{
  "positions": "learned",
  "bias": "none",
  "parallel_block": false,
  "init_std_up": 0.0498,
  "optimizer": "adam_hyperball",
  "learning_rate": 0.00751,
  "beta1": 0.9
}
MLP neurons of a small language model. Each row is named by its layer, matrix (up: input weights) and neuron, and shows model dimensions 64-319. Each number is 500 + 40 x the weight over its row's rms, rounded and kept within 0 to 999. Numbers have three digits each.
After each neuron's rows, "fires in" lists the words (lower case) most often at its 100 highest values on Wikipedia text that the model never trained on. A number after a token or word is its count.

L3.up212:534468474482481534499514420520513518529478525452496503513507456539485469431474497537493444522518476496500500498562478465443546552496547522507440482519483517540484522516467458461511489584529505464480442514435400554548520443535518521516473496536512511497516452475445582463500535541544530475448462442504497524459546501535509560504547496566459501501440460536429463420513585508532481439509439507506541480500474530509568496446601546585414485488533523453493507481487529513502472533479415515455504488490427465499531498552536511472506521539600501523457470496537513545478443460519506466454537573472491508564486463502423550444531514512464472518527427570581486485502476508490414505510462442415505480458540559465503565502532528463468452513540537467430463464548461436489522547566557
fires in: "both" 21, "between" 15, "together" 7, "either" 6, "brothers" 5, "members" 5

L2.up1077:453491520450494532528466512572549517451486501485539492530469555439435505545540495446488521509487541547546553470468513525450538450455495470484450485481473498490496554538473421501539505498558471462579470511499463511492532522493527475500434488546564424546476500518438479505545489517428497530486529450483458535429522503484523552489602478566516534459463547514469417496426545483497410569548497439541581543479452497502540498529479478503538592433522552537503551511540478498498443456508503537497483494457504513442529477521516520525554531464575454520404465498515579506505512589493470553504531576507505514463512450479497409504531471434474609568511508559478479548383520569568515494456528503522509499522532482501538479483533543537554488466519435512472487461616531460537434510472584
fires in: "john" 41, "bill" 6, "paul" 6, "nick" 4

L3.up1091:474511505485445498568501516471522478510443504437525493415469550411529537550511464545462481536480537517495548470503557583521453441498479502501496527427473508571543488470386496412500474449462554477499544547456469558498448564542472469486415509537508497480461554470525555480468458466477555483425471424535492511506487481443457487399478455532513568485463491498485555536495400510536540477502467429512540434522458545531508426499565499495479571428474522509514509459468535562464523517478485554565494519499493509448515514496479523517546507482497448478463468477476533423484517520498509522528527527513624483502532470502468534485542529484526473521581494478558480530442390524540527518586516494413542548494549478468473468453518467466527495524525511404503429513505544482417537569503470
fires in: "and" 94

L2.up123:495540455507500497524445496462538472452537436483490484556421566482451489454545524454455530512531535539579507528503492484483562452492496485520460512460533480480484523477524464504491501494530512492476528569493540508524425425528502571529491504521536559524538529508509517526465555494433546462511357526501521495433546486468457418532403495600529524463471488504491490518489616529544481527513444513480502466542497458440467531538545507559489416538483510501480481575498500464521523498471474521537458499473464493490499419473500416519510506542568487464455482487497554444540461475514515498547511448522627464513567417517456487503490535405454514513470440557486470486496449560566530550514517474470548497469493520416523534471441452486529506527536427493457476490562488479587496435544552
fires in: "can" 38, "could" 14, "may" 9, "that" 7

L2.up841:558479487474466443549527523452514535454434493461519447558455507550487505463519452498489485534529442463483461503496431496493522515505502519480462508583515500473456513451462558487465513482565480517461470535428467540516507457539479455442491499484488551495474571519474537446436478575514571478502499517551509528542614479544489521521467458521498444513515488557469436470591558515552542471500533511451539470463431499540483442548491514482473478505496504476484519582483487493458537571484516512480498503535460567510525509538442517537502539483490534443444526517598466445447528421478512511552459498559530506545496505432482543416485480483487447455593507489607529506487487520532463495510409509547511549600515520577495452485506447496488491477475519447528519469488540462545528453553540
fires in: "three" 13, "four" 10, "different" 10, "two" 10, "five" 9, "various" 7

L3.up963:512509582496502487409513512517487508533498561484511453530470404523436420508432481563440465523502535435521555499443595480445477449471521560473510504552440477434466504464514543525498565553462576527562522489558466514617511502474528464453424520546455496527530421500482548506461547456535523490508554427419454531494552562538470472455503533484503484511455472532499506485453517574551464482408513492505513504530444462466478530502529551500509408510460514388463486480562451516524441526505531470528452466516455547555500517451494506494596479547492540440531504528495488495549421493482443503451466541501486523549459501476475511513490547474486538399498462535477471534495492529588461563504528539553527503537516561445492475462456476493567495504565478465544444471539493449550499497465530
fires in: "not" 18, "year" 11, "last" 7, "just" 7, "have" 5, "same" 5

L2.up3:467438545474499421555497528472463441471576540476507448451522407472501524494503548478469526519552540439544428496468415456524436457594504552515480495491463501504547462421506577492503444527523461483446498517491520476538436474507570431511466478587405587539484584465449540499494505539488549451449524520470488548461575472511422584475479518501493479455430461521526463478549513435559484475475538466460476464490520509524425470502484530460516543515501526473487468464497442450474532457521513466527517446542474475483518502452482495500512479505574548511494487441476491504559589451502551505538483538551491546506537540494447527467485541493562551434488485474569477545510471542507492536516509520449544565516539495446530544425468515486500520472507569510550527527501586469450553469545467
fires in: "as" 62, "addition" 10, "into" 4

L3.up259:533431504500547470502512528446530459491461517510482509478512459448438485512441454507443468505445492496526448472496495501481460454450542410530465496511461489501539388557494533505550572472465540433446481562487469569466468517531489505464520515527502428564506484535491578479591515541420567545543495377510449534466487495457473482478513518531493556503464482549518469464464492538476541490467572482504578466535501563551440502498534497595551428537513509442503542476453487486459490522508533525560476519517585550472559498490491513502588503500594568566474467470470515478528421460496507494493487480471513530554463441489545516458539553473515508461479526562454500581374464502512514513568521522536501535510505501448456507515466469493580469496487490453493499488533546458479504497504505
fires in: "and" 32, "than" 18, "but" 14, "while" 6, "or" 5, "only" 5

L3.up1071:505517547531482491442609478416431487510424531474498464420528476436557476480412440491426532537574512453462490415478504527498492536471470483480473442481469492531450389530477525508516465520510448507485497530493538517442427443577492535474460507522526463524475472540444537484522488530460536489544469449491484530515528536443444528545503469508483454467480417516489539555555512484517519461471481495530505448502444446490501572543559539520500481497490499596530584513541451528447475532557515523526563576430558505548505481519486520470484521551531580556500488432481506443543489463509443519460522482484498567535514480448512507552522507505492573418587472526474509488460465514512555501470565541511500479524497467539500600478499414459594486489548527442512488462481499497575519582573526
fires in: "an" 80, "of" 11

L3.up1271:543465538439453600475431423457513546497531514479534480558493466503498477464526572483575462476574528486476467519483538538575466496469477471557461454500486464511506489540451477513487531517479545507519459544505461524514502408516548537557515465517504419517529482511470503498419519534411510504518504490473537530432488499570479439510497519612611521492481512512462458541470416506500490508496540486494531540469496458518492497504508494470472474511489503495451594518490425431506431526509518491481481496557480525488452512556600530475496480596501414484488489470460491515455531541533565491512441569554533537504525516501457448416493520487510609546486513563482570518457481500547476479542554493506490486524568500456511552371514572470536520411523524490512532493538575527515524466540553
fires in: "until" 38, "september" 11, "june" 11, "since" 10, "july" 5

L3.up1107:560491512479462458524504500493531520499500571496512518439507480417463485537472476591510412499473516465436543425554556525453556466436536481509464520468532573449465452452475491491551451536447500517517518514479544519516422437572503515468462493478456462491452548460438524469495569508467547462420545462480448531490589540425464524477537476424517521491496432497481589487585488572517573554394497516510485475510496504454462462559517490508502511476407503443474423435491464526520524524484510498497472495488503483539460482560571554510545584506483530455492479424472530600485409507508472501537539571455502460590550551458485528478515483452491467523541547553475484491436486486541474526576516505502537482516513550550436531499533533469507470451554421482462399534509525482550493571537466
fires in: "it" 42, "medal" 5, "her" 4, "their" 4

L2.up833:518452583490457464539481526486518441458473474498496485510498457445510499456439539659485486540534480471398472515448515499534507475462518515435468517544538480508523548444464506489554504437545497469473542532466473469525522483480523478523486505565527504501465470417476574486467563547423532475458551483508427504518511501511535514443482510509565593442488445500496540525552502565539505545530479541480538543514461493529444531497484529541485469390519534505476558544518491515532511518464507492439472489452512512550518545466566544524485450599487556443482452432534518552455533469478484474557476498566469560490512499529521401404490476494493512423470542450494572526495493505458420465488485533502421466570538518527596531450557536486508563455484483478583539498512508514466498586546516
fires in: "on" 94

L3.up585:464525509515501489571569511489543529440477493508535509479538497416550464465527506517479489482504490428491559451519502520501454538501504443479497574535465513509575519596429448527443455482569537488615530562517555493540513486583503543542471519518500518551529532496477526503493558489451511624435510477474489479502482473520402517479416407493559490469461493511536515544493499578490592507491504503532495589504542551501473466475483534501495539410458529496494447486538446448561500483524494503452467638488500500488470484486526433544475517430498487474475472477491457475524509475519491528521545477439514471483453422512580565507523528513618491512499532504446536409490473533553532478512480516530571539485482497431513501448519493502577497448545458458505495513517582497560447534514553
fires in: "and" 52, "or" 37, "i" 4

L3.up713:494522508433468483509508534541494436444470551447539452441446574541495475467425479522472486523598495424542474486506455525441424502527505434475492508466488525441439521479467475536484491493493484459425516571424494495481534451515486545539515522519510462526498488547478524503518566454472579507511434527512492515536575493474528522590481517428486473529483480483484501502496463566416500457473508522468475543461506576562496504495459525497572456525456524508439530505438517513483563514495435521506481577539443520443515490516558513537540507474497529487519523505582460521504531519528524492478518597486472495505463500513510600474518507491496477429526487493527535545470489462494504531436457553520471548514555476498478442464495532407443558428479460514537422414467519435562513424582592
fires in: "two" 22, "some" 15, "three" 11, "many" 9, "several" 6, "few" 5

L2.up35:495466495497506503540464461494404469526472522529527539470423454526510460481452451581427524554511518465536468452470517522509508509522484533522409517393485465448502505483498555488538500493548453462538518531509432513509528439528529536454509519547593513596466470478468608499517499495479539475460507491468496505461534494492500502432493484554539518525481465521531496476515510563539447481461589431509538492486522470476584537503520579451529428443548506437441520511518494448436452566525485520496521449484510491477491421552572485553466545530599497485549501499501498526472535471526484494542507508514509552488405494499523458475496452447472516507506465537492569533585469526469485496556479549486453448484521484511530487455449526512591407498516431470628576509516535478442525522518535
fires in: "on" 71, "at" 22

L3.up403:485493526501464460523500489473527547409478523472533428449459532525484478466503450531486543501538477535523517516483505518480539467555499432507496470455524507468423461534500478488435532428516486417535535545432463514502484484512490466506494505466511420524561528568527472477481525508493492506565407433544509488514553504591573535522462549498568463512500493550519533476447487537492584485508502497486537461510499478553453525548472525571474479547487522478450566471485478414491528604499478527503465500482446509430516506510486543493473521515543528504450466444499446497556482457422397502544461480458591570472453418505541573355506561464491552484575475508512513470413468487545534451571478557501442455501482476550468473499512507493490523468504546494480454467490501458570464504509533
fires in: "several" 19, "many" 17, "various" 10, "numerous" 6, "any" 5

L3.up811:481447484531477508525514532442460551473448475469487494427509569503439465483433488451415510564509528502504533466410466509560470510488438536446517481430527499498494443489484508567544493421500488527517520579536487532484505513595494483517513527474502448547551582467400521508532501485477559475506505371525461510539529491549483458535490524540505496496526415542453530486596507462541430474447566449556525382509497494484518560602486501507458464489513500509513466462483464520466406535499533525562546496450536550469457493493560457497595510524578507508579507442566553486495469480493461488469543533523517489543504463455538523521545522501568566470543532468488444442430456525511499547569494440518428492527460521509469485511585477485572448479507453523526517506523579509512481532419576
fires in: "was" 22, "are" 16, "were" 13, "is" 12, "see" 5, "and" 4

L2.up1272:469449522509474453459537557426464497425488487500501483480389500508479494485447422493471541502518550464546489479434494532553464481554497478397495507478507523445474488466473510501527522402556512493516512513492508495447518432518516476501453473528501517487503572502439513459450526456476499511484441451507537511530496493596483422400418526463541493522491509510535503536580462501554509455500483533479555478534549559596537530495525562461514407554475528507468536566517472454510479488488473521479445525547505473464431514426475522542546516502460509408503502497485448531496569424423573510530465519500512568530514489477535536498503491472473453466519449457550545548464408501502482457548442494473446546470540483432491459469546541538477536444504481503499517554518568501538444421551549
fires in: "on" 28, "a" 22, "0" 4

L2.up1249:499463497519520484511508481512450454532482420475485508484415452462501494567541488481427593530541586513543470462499542505503424467508490528484500557536494541494560489566422542444513508479480520563473444520472503498449465541549489461475467485465485520477510494484497589484511564508516538555461449503479464511506497498516554418431537551503518542512511490484494542532550492453523476550556514562523529468508521564506435472500602517515546575448527509414483506528471482477483569473524510501550450579544543538448480536452596526524517529516544492452483497526538486542542451589445489471545499528545505499468395476508544508480521527479517507456474522471478484549477450452528470488588436459490509403477521491512506497445527498501581481467529485485553475503491496476555488445482578
fires in: "part" 29, "one" 7, "second" 7, "third" 4, "first" 4

L3.up54:454458486454442449541544472499499502434528497439517483511579498501524488520503505527461464499451441460523457562559418486464458472508496489469520559572526560500528563606489475502520484568518472529544495535482524506531490499607470521504471561460479519508516493531547544479565569557492539553405481428496468511489494453462548474571468461506599531463461463525468525539543565444465531509470498513488441549461511408516434464412459545549463553515485485544475414465533482524492470485501491519542522576511526516480575465444557502494518486453509538496457522467510529485509451473459508481486473482424472516502448472427496517485521501564441486462516539467526551482509573542452491541537526520518489490505555506479590440499563519522433479441497490471509437495498542480422479585511633
fires in: "they" 47, "it" 19, "them" 17, "she" 4

L3.up189:482511510422444502467551501505502453480489464531484456561523437547555482475433527574500482516494498406460492448507534518432464411524516498499486438589448466489482457450538500482512475535503465452532522481542472533559526467531519533490481530497505473507490453530390555525501483496507549538506468450490487506502589505474404503497461399508567517507435443523493520536545510548481560468505553516467475541507504524504477517528575586442443440515410531454478516613499478494502543532523471467453522476411441463524459522539581498462512491478583488529466481475514459434502439457471505478434582492525522501508478518492518512461489473481554520501518528486563529515510475507517585531526448506537504502488492524449455539505549547470571442485513478467485502489548504475460482546541508
fires in: "of" 32, "as" 14, "than" 12, "both" 10, "between" 8, "their" 8

L3.up208:537530560487534493491467496429530481469484500539564473496522488506536475526510543470496575515496480494518476513458491503454576500458513448470421472462531471544447451484477464508455442475524574484459541510515465529511434422532587536502447561474551532519442499458346497475565505520474557408487496454502524517494526513463485501479527519584538575481468435501550474453495484493502454554486525484441573492492456443504535539505521493547472491491453546474500558502529473509475494485437533548529415503511480512466514429500455493591541575514531533528474509440543492466484462450513424497511509494419484468482502471489416495495541529446488531459529538543499588493513454502538517529431538502584518491524541555494535527522483489573557541455502496456422447479488528510433623568531498
fires in: "is" 38, "died" 8, "born" 8, "was" 7, "credits" 4

L3.up934:485497463509526507493478546425508499511503494475550493511485486499512505399499498523512490493517569437624464568544495485492523474458523511473487535453490515494463445485562421520541510506477389456533560551502467511494517494525495487521528516411524521495500551418484520446505497499428495490520498528451491555491521520540594470469496522514540564510498576540502513481533409450478525506521520468514515479431498463565543517464503479494521512549540517524391518533434438446547505530484490520494385464539514450375457578463524517510499494452516484511497486501463511541526475543434476522459537450493538539518521443482491540512519464464513497435447473578491470515550477481491508546566452503513482479449504510493517545481505497517409502502574502507641469499477582454498475524527508
fires in: "a" 70

L3.up908:493509544469508491520515514418482458499486523545565513432444491535512496507485478511535550567506511449514566507433570533465524507509511522426471496437407499461483516487504505537454470552541429511459536532463468544538487443507518473486424494475519527530487487473459506467551561524519502565503495497448534545550542519495418536489516517498549496529499542531463434547545536561437450446505565521469562472469510443502582500472528514493534455524427501547440507526466475466463476597453496516437485453566564485494491541429505585558537530549509477487541505453552467464512498526432557454507458569523520503513450410482494562527531475489463539482513502508570484510517528487523531521535479505487474546487532451498436495413485531476455496555591463459458512462472491454442445456515489
fires in: "large" 17, "small" 17, "over" 8, "a" 7, "mid" 6

L3.up540:503559484490506496526496446510522518426418491490536527524495484440553469524483485549460525465477548500555475428528468572483518488486504488404500495449451524476559523547530475462512440525506461518535575521501515525467473498535540480428525497518567449544499492477469542501603503529471518484471579407498511510518507453433473435517490475502520487481517539529515475461465462483603523500493571511599453402494509378467534563497494514532472542518500532468443537504487508504517442493515473539497482495501491457538467515438445466483546503557530496551442489491490526458524463465465450534456507473501517460489451478496445534543542569471575483486556431541423457468457529607542544530481597526537600511491510548493516580505463444514512466561497494428486438534513556475492514481494560
fires in: "he" 43, "they" 14, "there" 5, "of" 5

L2.up85:456513501460423462504517526511574460468517508434555458544476548495459503443538548484465471535602489491545492468529588514448495526491491479497478544570460496481517487553469449480478497544447406507501522554516483477520494523517436500550446487475510506551505502565491479449537554543496509518454429449506468508458517516553458535515481433515551605514483525545452570481450453476485511501562445403452519544494506490506459467490519518532518551490446536544453566476529526495503488447461519508438487549531528521534459515551454581535522498440487546477420491495462478403552517552493453502496540453549454544508567481465489435471514503494502544496443502495570505453419521560539515546481519525475527588492503481446545488505448567570567504503480495471482483411602555497526472584535618
fires in: "william" 19, "david" 11, "paul" 7, "john" 7, "billy" 4, "stephen" 4

L3.up378:432442497489488462470526467460506460476486556509543539512380480545533454471489499533474543536612600473601497490503559471446493496571505441567492553523535498486580475489544557546474481497466500534558508543487473494475519433539502445522498515525517554550507533462436496505526522529490545507506404439539462544510503514407510490517498494544464532477479450509461526470522480510557538393503556489486542527522492445516472621492502527512463441500578490475500572497571529503507491424509448527448490492577486462500481501508494484527535498509496535505511506504507465553475446516471531480539534536500505524467445474517484505500532506471503475475483414512533447498474433548525562504547509520491496430482500551452512549518523546470563516497483489440530446485583477481469496506511481
fires in: "on" 53, "at" 6, "during" 5, "ones" 5

L3.up396:550465538499486469528475522494587485505495538432511456407490461439457511502559476515486523449532465449535492570510553515471506464476489587488467538474524536559451480469482473534501505531496470491442468486455500525503440495556505467512422461503468509516558513562488595465523551456499449538481518461514449474545486488503491539403508517411479543545452474505447549526529489517534502494532535459571456499459519536554490458533520465448493521510490513453483473563508390526495537583466487505456533533545490549461534526547552548527546454498495444490468510468585511502549519557441493557499496475445510506492599455462520577514504474478518513449532472527524455527416471421564568483526528527426439521478508439485514488481503458498539504474480473514547523500549570459539495450523565
fires in: "many" 14, "several" 11, "some" 11, "various" 5, "multiple" 5, "numerous" 5

L2.up877:435474508507470502470508471534507452458506539468518438484466485467529494527499489555486519498579503471502435514488526533490414524473531451480505446457576490483464524506475498474456479473543455435472563513554540570505461451492516553554440486535509520565565507509491577511435472474522535532457503494466483485522525514530504486542535522498523466478407496504560461551512451504528597507521455557499521554506491499485552452496538535595493416505423511539480549513438503472487500493519521508477447478416522501486444534430553535573498523586514540437525503408545487414516508464474497506574516481520558536565533487481477481517510479499448520453495507422461559452490469566520560519421525526535536550517550491459500530492436482457549531565500521478517512473609555477560469533486586
fires in: "of" 28, "early" 18, "began" 7, "followed" 7, "after" 7, "to" 5

L3.up135:531477415446546488521518471507478415492487457474504511508435508410513403556496520589480495531468530450545507516509514501478396453580497470489499511475431495475540482480544548477585480458526520540508493507511526486518531490505452517533509534549486473535509500482396576488514489496513590579507469491492476532503564489431548535424432442511507517495477482511483492554518525518489514514452518498536579549537494473434490564454531485526499438470562508542494465475539484521442509557497492495499529442554516544546470603445513563527488571496525488467490480465500553526425468425471509497474499443524467483544445469489505531504534521497486373417565507479477540464512517468500499579545568530548494511489460567423473450515574524476481423545520467454535481471464521499544493504516516
fires in: "it" 44, "to" 9, "semi" 6, "so" 4

L2.up131:510528501528356492562492543515555505450525483464509482469502521448443469566450425472490453445535505551486499527452481530505545466577529518412485494454497538599530504532465472496500476512434535542465591520510517514498442517536485539526499492482479450484566510502495518506481527493430495449497473507458447530459512476491465504472488516481468497518496522499593524544501485496608482468519513500535555475492467521493502525469494577467490466551475524521460470421549521489603559548428461550459505402565452530467464521453516565515461527513486528532455481512475484572519518432474475557486456567494538495489518429500484484475544564491473521524474411469497490514425530543577496528458544475454413562465494499437488533453480648491540508562548481466540498479540470490548421503452435
fires in: "television" 25, "tv" 13, "film" 13, "bbc" 13

L3.up1195:448526542509492527481476464525450449475504544490495390496489563524554474464402466558533476549493412482532568500502523484523514516538521508499480477446450506536498472539475478476546515457497613494555528466511566471494528509535458536509454482518520506477473468495505492514489541562522555469409457510501543547490580463547473492593514449553521472511427463541541484577595557527497584516522408519477499508457499465527503503491569546499453468517456541443504524466543499483528419507482441493467468548464531533541470483500575498437463495467511535575540499451532453542474519515442517501491527546541439505494504524482544542523568532515501544417523515500594473535509452534524522492545485507500516587473521490449486535427423470434515475472566445496450429511558528506527463442564541
fires in: "of" 58

L2.up1224:421481477474531461485494446445492540505486578497506527558517526467469542460522541537422539537514580502533467440502562513446557394431484554490439545436491437518493558531527480480501521535434505524532526546499434523535427463520556481483498501511497526544549532497524531486555497502475507437497407466483507515428576498546425525506485550546498481502531442533509453504533477477569564583447505495542535517491464433477431530453578525592503507449480505526486546520473521408495485504502548497473444593450468532552485530482435438484518491559587472518485488486451490459547484477511453522557514442499524535533425454520511448492525477401550478504512522480448528534507456566482550456492567520521465500552492576497541530481440432449555486501551489490493455468508579495503481601546520
fires in: "to" 26, "can" 25, "would" 24, "could" 14

L3.up30:499467448480500564489493516441452490481412521487537495524518444469539490501506493516463522510522557451456486487486562543523506443428510493443474455465546477519451491522526477525559469475517445442498564534534502536544492484553537485468490545478511516544534499454514502481499504503480479518528429452485525505515526524580565543477409475470498637522504468501519496499462436473509498601485599579510560531544580507549525542523524534487549518472459522522477575472506506503466502550525587510428444446467580448454508594479554525522526566475480475494544464404498439498501510473468512480473493416425542568525417474462502448540485446467554500536555467477456481527512442512474565516545549506524450459463533477501501525494465489526544496535521532503555500488462525533407533573480542
fires in: "a" 84

L2.up966:558472522545518495489498493471485568503476543468510533484446536514494485535509468449454518470515562457454510434539503529528486473472513472497484534522461496499517491525489487485493516433530536523571479557527541546504494545589487530484529513465443564563524610446469554505504499496468481488482479516528474500469482506552435508451403512554547478477473480521456504473583441530502506510478538378486572470517456561488424461525546540518480498448485533486461482535418488423512452555523478521520421546535472476452496584438570431570524513489519473461510489497449483459553527487564496544506537495494544570473450459496508541489522555449526482523520556468600447505438433563528523528535484455549526570518536464444517521508480467533516491496461419528504487468556590483477484578476484
fires in: "and" 93, "or" 4

L2.up178:553478467413498484518419401578507467545457476509531434472456444467467434500540507512550504477435431475490441541526571546453448470475490550511427488533512474485485468628439504477492542547494457400492535508483469578570432528489581486517509542482558487553532443531506591503521515525442447374497484499481502498499569525501436557440488482498489504525481535528454539508409542507533511466484484564546509504486496496522430467433505543473494517461501548447469579524528503451570451539465532479457463528446478502501517557472541541493520483581529451503570469469527514494551423459548479497474436491494488503482451468506470495525486494437530557442487451538580486498451502456517504541468518551503530550464504530496538447459523527554441446494556465469509575507515514470469522489499439
fires in: "due" 22, "back" 11, "similar" 6, "changed" 6, "lost" 6

L2.up497:490482455493538529522545507459451473464486495507509521417436515482521537594477460515434456538519518395526573540470563532541530533499518415402480520489452538475483445518470516555500528460569458443491444511523545521499496415559529495419488533505488501568510505464502535512537539507517505478490457469535584518499453515445446525471415537457531479522551519529496493564524501498532455467461435447565518447503505471505551559562548543563512469514453519560451555489507478459499484505465467536470465459552520506428466530580459462443492545547480536437438511471503416487511513458462507518458509547555534503570448432467457553568515542523446550486564451572474549528468519492458510470538446452511490495465535564542497512458557517472546500454528498433500496506498529527439445482518578
fires in: "of" 95

L3.up22:518554608394433579488490526490537539467504505505519488530546412483420523467459506597511529542512551487524465444468521506454526498512480515492427519570525470477426505533397507492570466550527555515440527504503510548501476514551483514487495488531560500496526468498490503473516475522454554499466505481510505478494568552515520470474435372494508524514458509492513501503496505516528503544438518484534533501487505453482486508526543553535525567450466534463411581495583481498536533523535517502517493581475523501473519478603546537592509478505494461468569498482452532484481487553510523500426502568471501465508480460508475445516510518443546529511501496519585517516511411544531556540456512522496545493519560435492532572453511511512512442509516519437558554430533555499530453527447569
fires in: "october" 21, "may" 19, "july" 13, "september" 9, "november" 9, "august" 7

L2.up227:561469445503439472514542587502570478453478484461496482465481505433539533490453469475398478546577549527502514523524463517523520467455525483502506505380505494585516483451489503501441480530514526517549594557516514577515442494483601550501476470508502504505509512455437555497522475555504547399436482539502456518465538486504511490475549486482525493525440491525527492516471465562518455481479530477484488481504539527561517465540549410470479487503485520557517558486493478507456510556503509549471455487495536546523500525486478491536479507514505492546486507466491529437426499478524454490505466515531565470488349387462419513487528507522416577499538509513507545537413449607580511454533497498483463577510528539535474556483479452430530509535498541497513500512569522492507551492463508
fires in: "and" 22, "to" 12, "s" 7, "served" 5, "attended" 5

L2.up747:499439519498463518506531570522448453536530467501481461622519488468503540439492560562440510498495536469568493524552511512492483358487502546508466481560500509573523441440471477459487581488460531491478520470545544522477449609552463480507483516469480527498509529473509532489495560524491481483466538502521424503483459530580507506433511493534515605486476551523431549484496508489518501511521460464468570531540483561518451564452511480479497489467496519428533445508426470533524513495542528455535530466500463534425506586547495479546485480446517452523495489463548521535554496569480530487573457432465536511467600529481554479437489509503546461445470497489488455554485475453546491527568526562404475422475514483524513447505471483495576509433575486505544527495522517442516482549532523
fires in: "first" 44, "final" 11, "second" 9, "last" 8

L3.up1238:457508522447496480517449483490476474477503566473539464531431499524456402510484508602536440547469435522536559504496468512411474538535499498439454508565558503438460491509484504515558536568572483420537474478507530583507489492500523523540504536530556469452483467498464483505497587508529595464498517520479478516500483468494523434468488520504543511515441478516541495505506535503447503492477557468439522510510598479435544508469497464501517437490446520519446479574504417552520445464492558539491475542530449541485425532546594462547485566516491484530472517487462475549374420462492482495479464550567495545571425420478531570456526509481496524459506532531510494413546481529492476500463511532462521480541535538484479479478563491535486471476518509487405427489473488471510504542523580
fires in: "was" 31, "were" 14, "is" 5, "are" 4, "be" 4

L2.up48:427472518485511529484545518520571504538530510500557462529497469567490512421483478532474482584493466501479469539460543542456519524517534518445469530556561454453452490511520445473513568570481498452457554540510537492465475451539509461494472512534573516523472497511432495512547490544512554579471499465493464530560578523540531528521533494509540513485498481530531532488527506541494550534489510480427590467480499428504418396545509603543449481519471515501516529470512455523491475475501501547462452506464488476452434450452527539578554486462485525443487476436549473491492509497422448508495489525521507580496534512455548463472509491441460495497539470458573517529457431508567553437520557509489457546524503510575462535519389543500550487473531498440458510494572547472539436556508580
fires in: "later" 27, "early" 21, "late" 4

L3.up671:442511506488559439497502483459415511409410520526521560504464487547489528433478485529471510549501564463516504375520546533473470505541506455457462493408427424489511482440522452500494472491485537428547504563514537509488459402545480492511482503493562534573482469494436537462603541417478509484498481505524544529539522531519458601551499486605564475534493479484515495434429489525550534525448561547520512468508518531521559570500553545530480442431520503469526567499430509435474497514454530498444466520475480484522406479512466414492484567488599432501510487512514509422543433520522491506489488465531547483542423506532463476519499541396586516460527519516461546512447469531525498531515534518481502526472511574454512534499516498493540518511488510533492477466499576451480508498511497
fires in: "to" 40, "could" 8, "can" 7

L3.up519:578489579498458569492528456507511549451452489429486476446454536548483455484454556574509438494491474458515529494521483520519492435469557534453481554483472524502468454496513439507568547539449503523504511576496493462499505518510478539523508481549507556483480493535495588482464486508541501497484448492466472561469516502441521435514500459507514505518442470506444587432518520485494579484484462461483485531534474492458491498504417475450493521439491521488494483484453423495463570575443538523565515475490478540525496509507603570490530513477483479453512503471529527478460512433450473481513501464455414447534525491491526507450533626487470519478505544451562499460506461477610462499597490505536504528540509529436479496503515481452489455508485507457562502440516553494520502546554540
fires in: "it" 60, "this" 12, "same" 6

L2.up63:477472507470459486517502454468568459465492483514533396478480541515463518500459568545435525565540565441487523545535586492500507562456484413454500518439485523543507496512461502505528503489537529442539552516466544496491476418463560513506513509609487497481523496489450498487486469467449514444471493461459497507509522499555560490459491517497471510512461521538494536466574500504567565569475422526472498473519454558470534497527621484566408451469460487533483474473490525540546468463497564545484408489501466507536483495495474522517535489479490490412447495478498498395527494532594464465486538438473539494564480455508405507509510451516517469546560421550508497503395465589553545457493480534456530552514501517477536536513531496477471515511483502457481578488604506507523511524456452
fires in: "that" 43, "asked" 7, "to" 7, "sent" 5, "described" 4

L3.up1004:554458502468419574518494496506469455490489532534481483518477460452454462462498495508417448557521564455470428410410558512460481547483502445505429550544474469482546504494458550510535514444541489593516512543495486512542500411499509505510523527515530463556564552481497553485450562482470534499493507434537480474521527510505411557527389504548499500478483348530455471485534433566564471485489532458486559503495411474511503554574558575560482515483416523516470476513475491471487529490508551517414524498573513496513482484533488419547532475587558543528452485426493475390533542472517466500527562434562592544536474463528522502486506475498501529507484532529538535480481436528515535524502510527475478523554519477437457469471501532539556510464495505478506515481474566518444511505522549
fires in: "up" 24, "than" 14, "as" 11, "at" 10, "around" 5

L3.up98:493438508474459539477549488530543541457446478512548447478496507474519437501468495536482534544484493452561518464483489499426535494526499391519494590514451485468561534538497433492479478551462466479437524509431525485477481389535458519577480571452481549523520531555541477497519543561483596504500434521552439523536474478492438469509502545513542470506494475529494464514521473502500581423444537569491489491547455475485482463485470570507566445500495506510533509573424499538517501402461536505493478555569475517472561516497506521480534470531516488444390487405493501518437549478482508472472560616512488504448518512501459503492500479523491486480498518496531488487479504539531510566492463522561560443506527539468539510492504581423513564426570429486464516471520550493488461503577553
fires in: "she" 70, "her" 5, "the" 4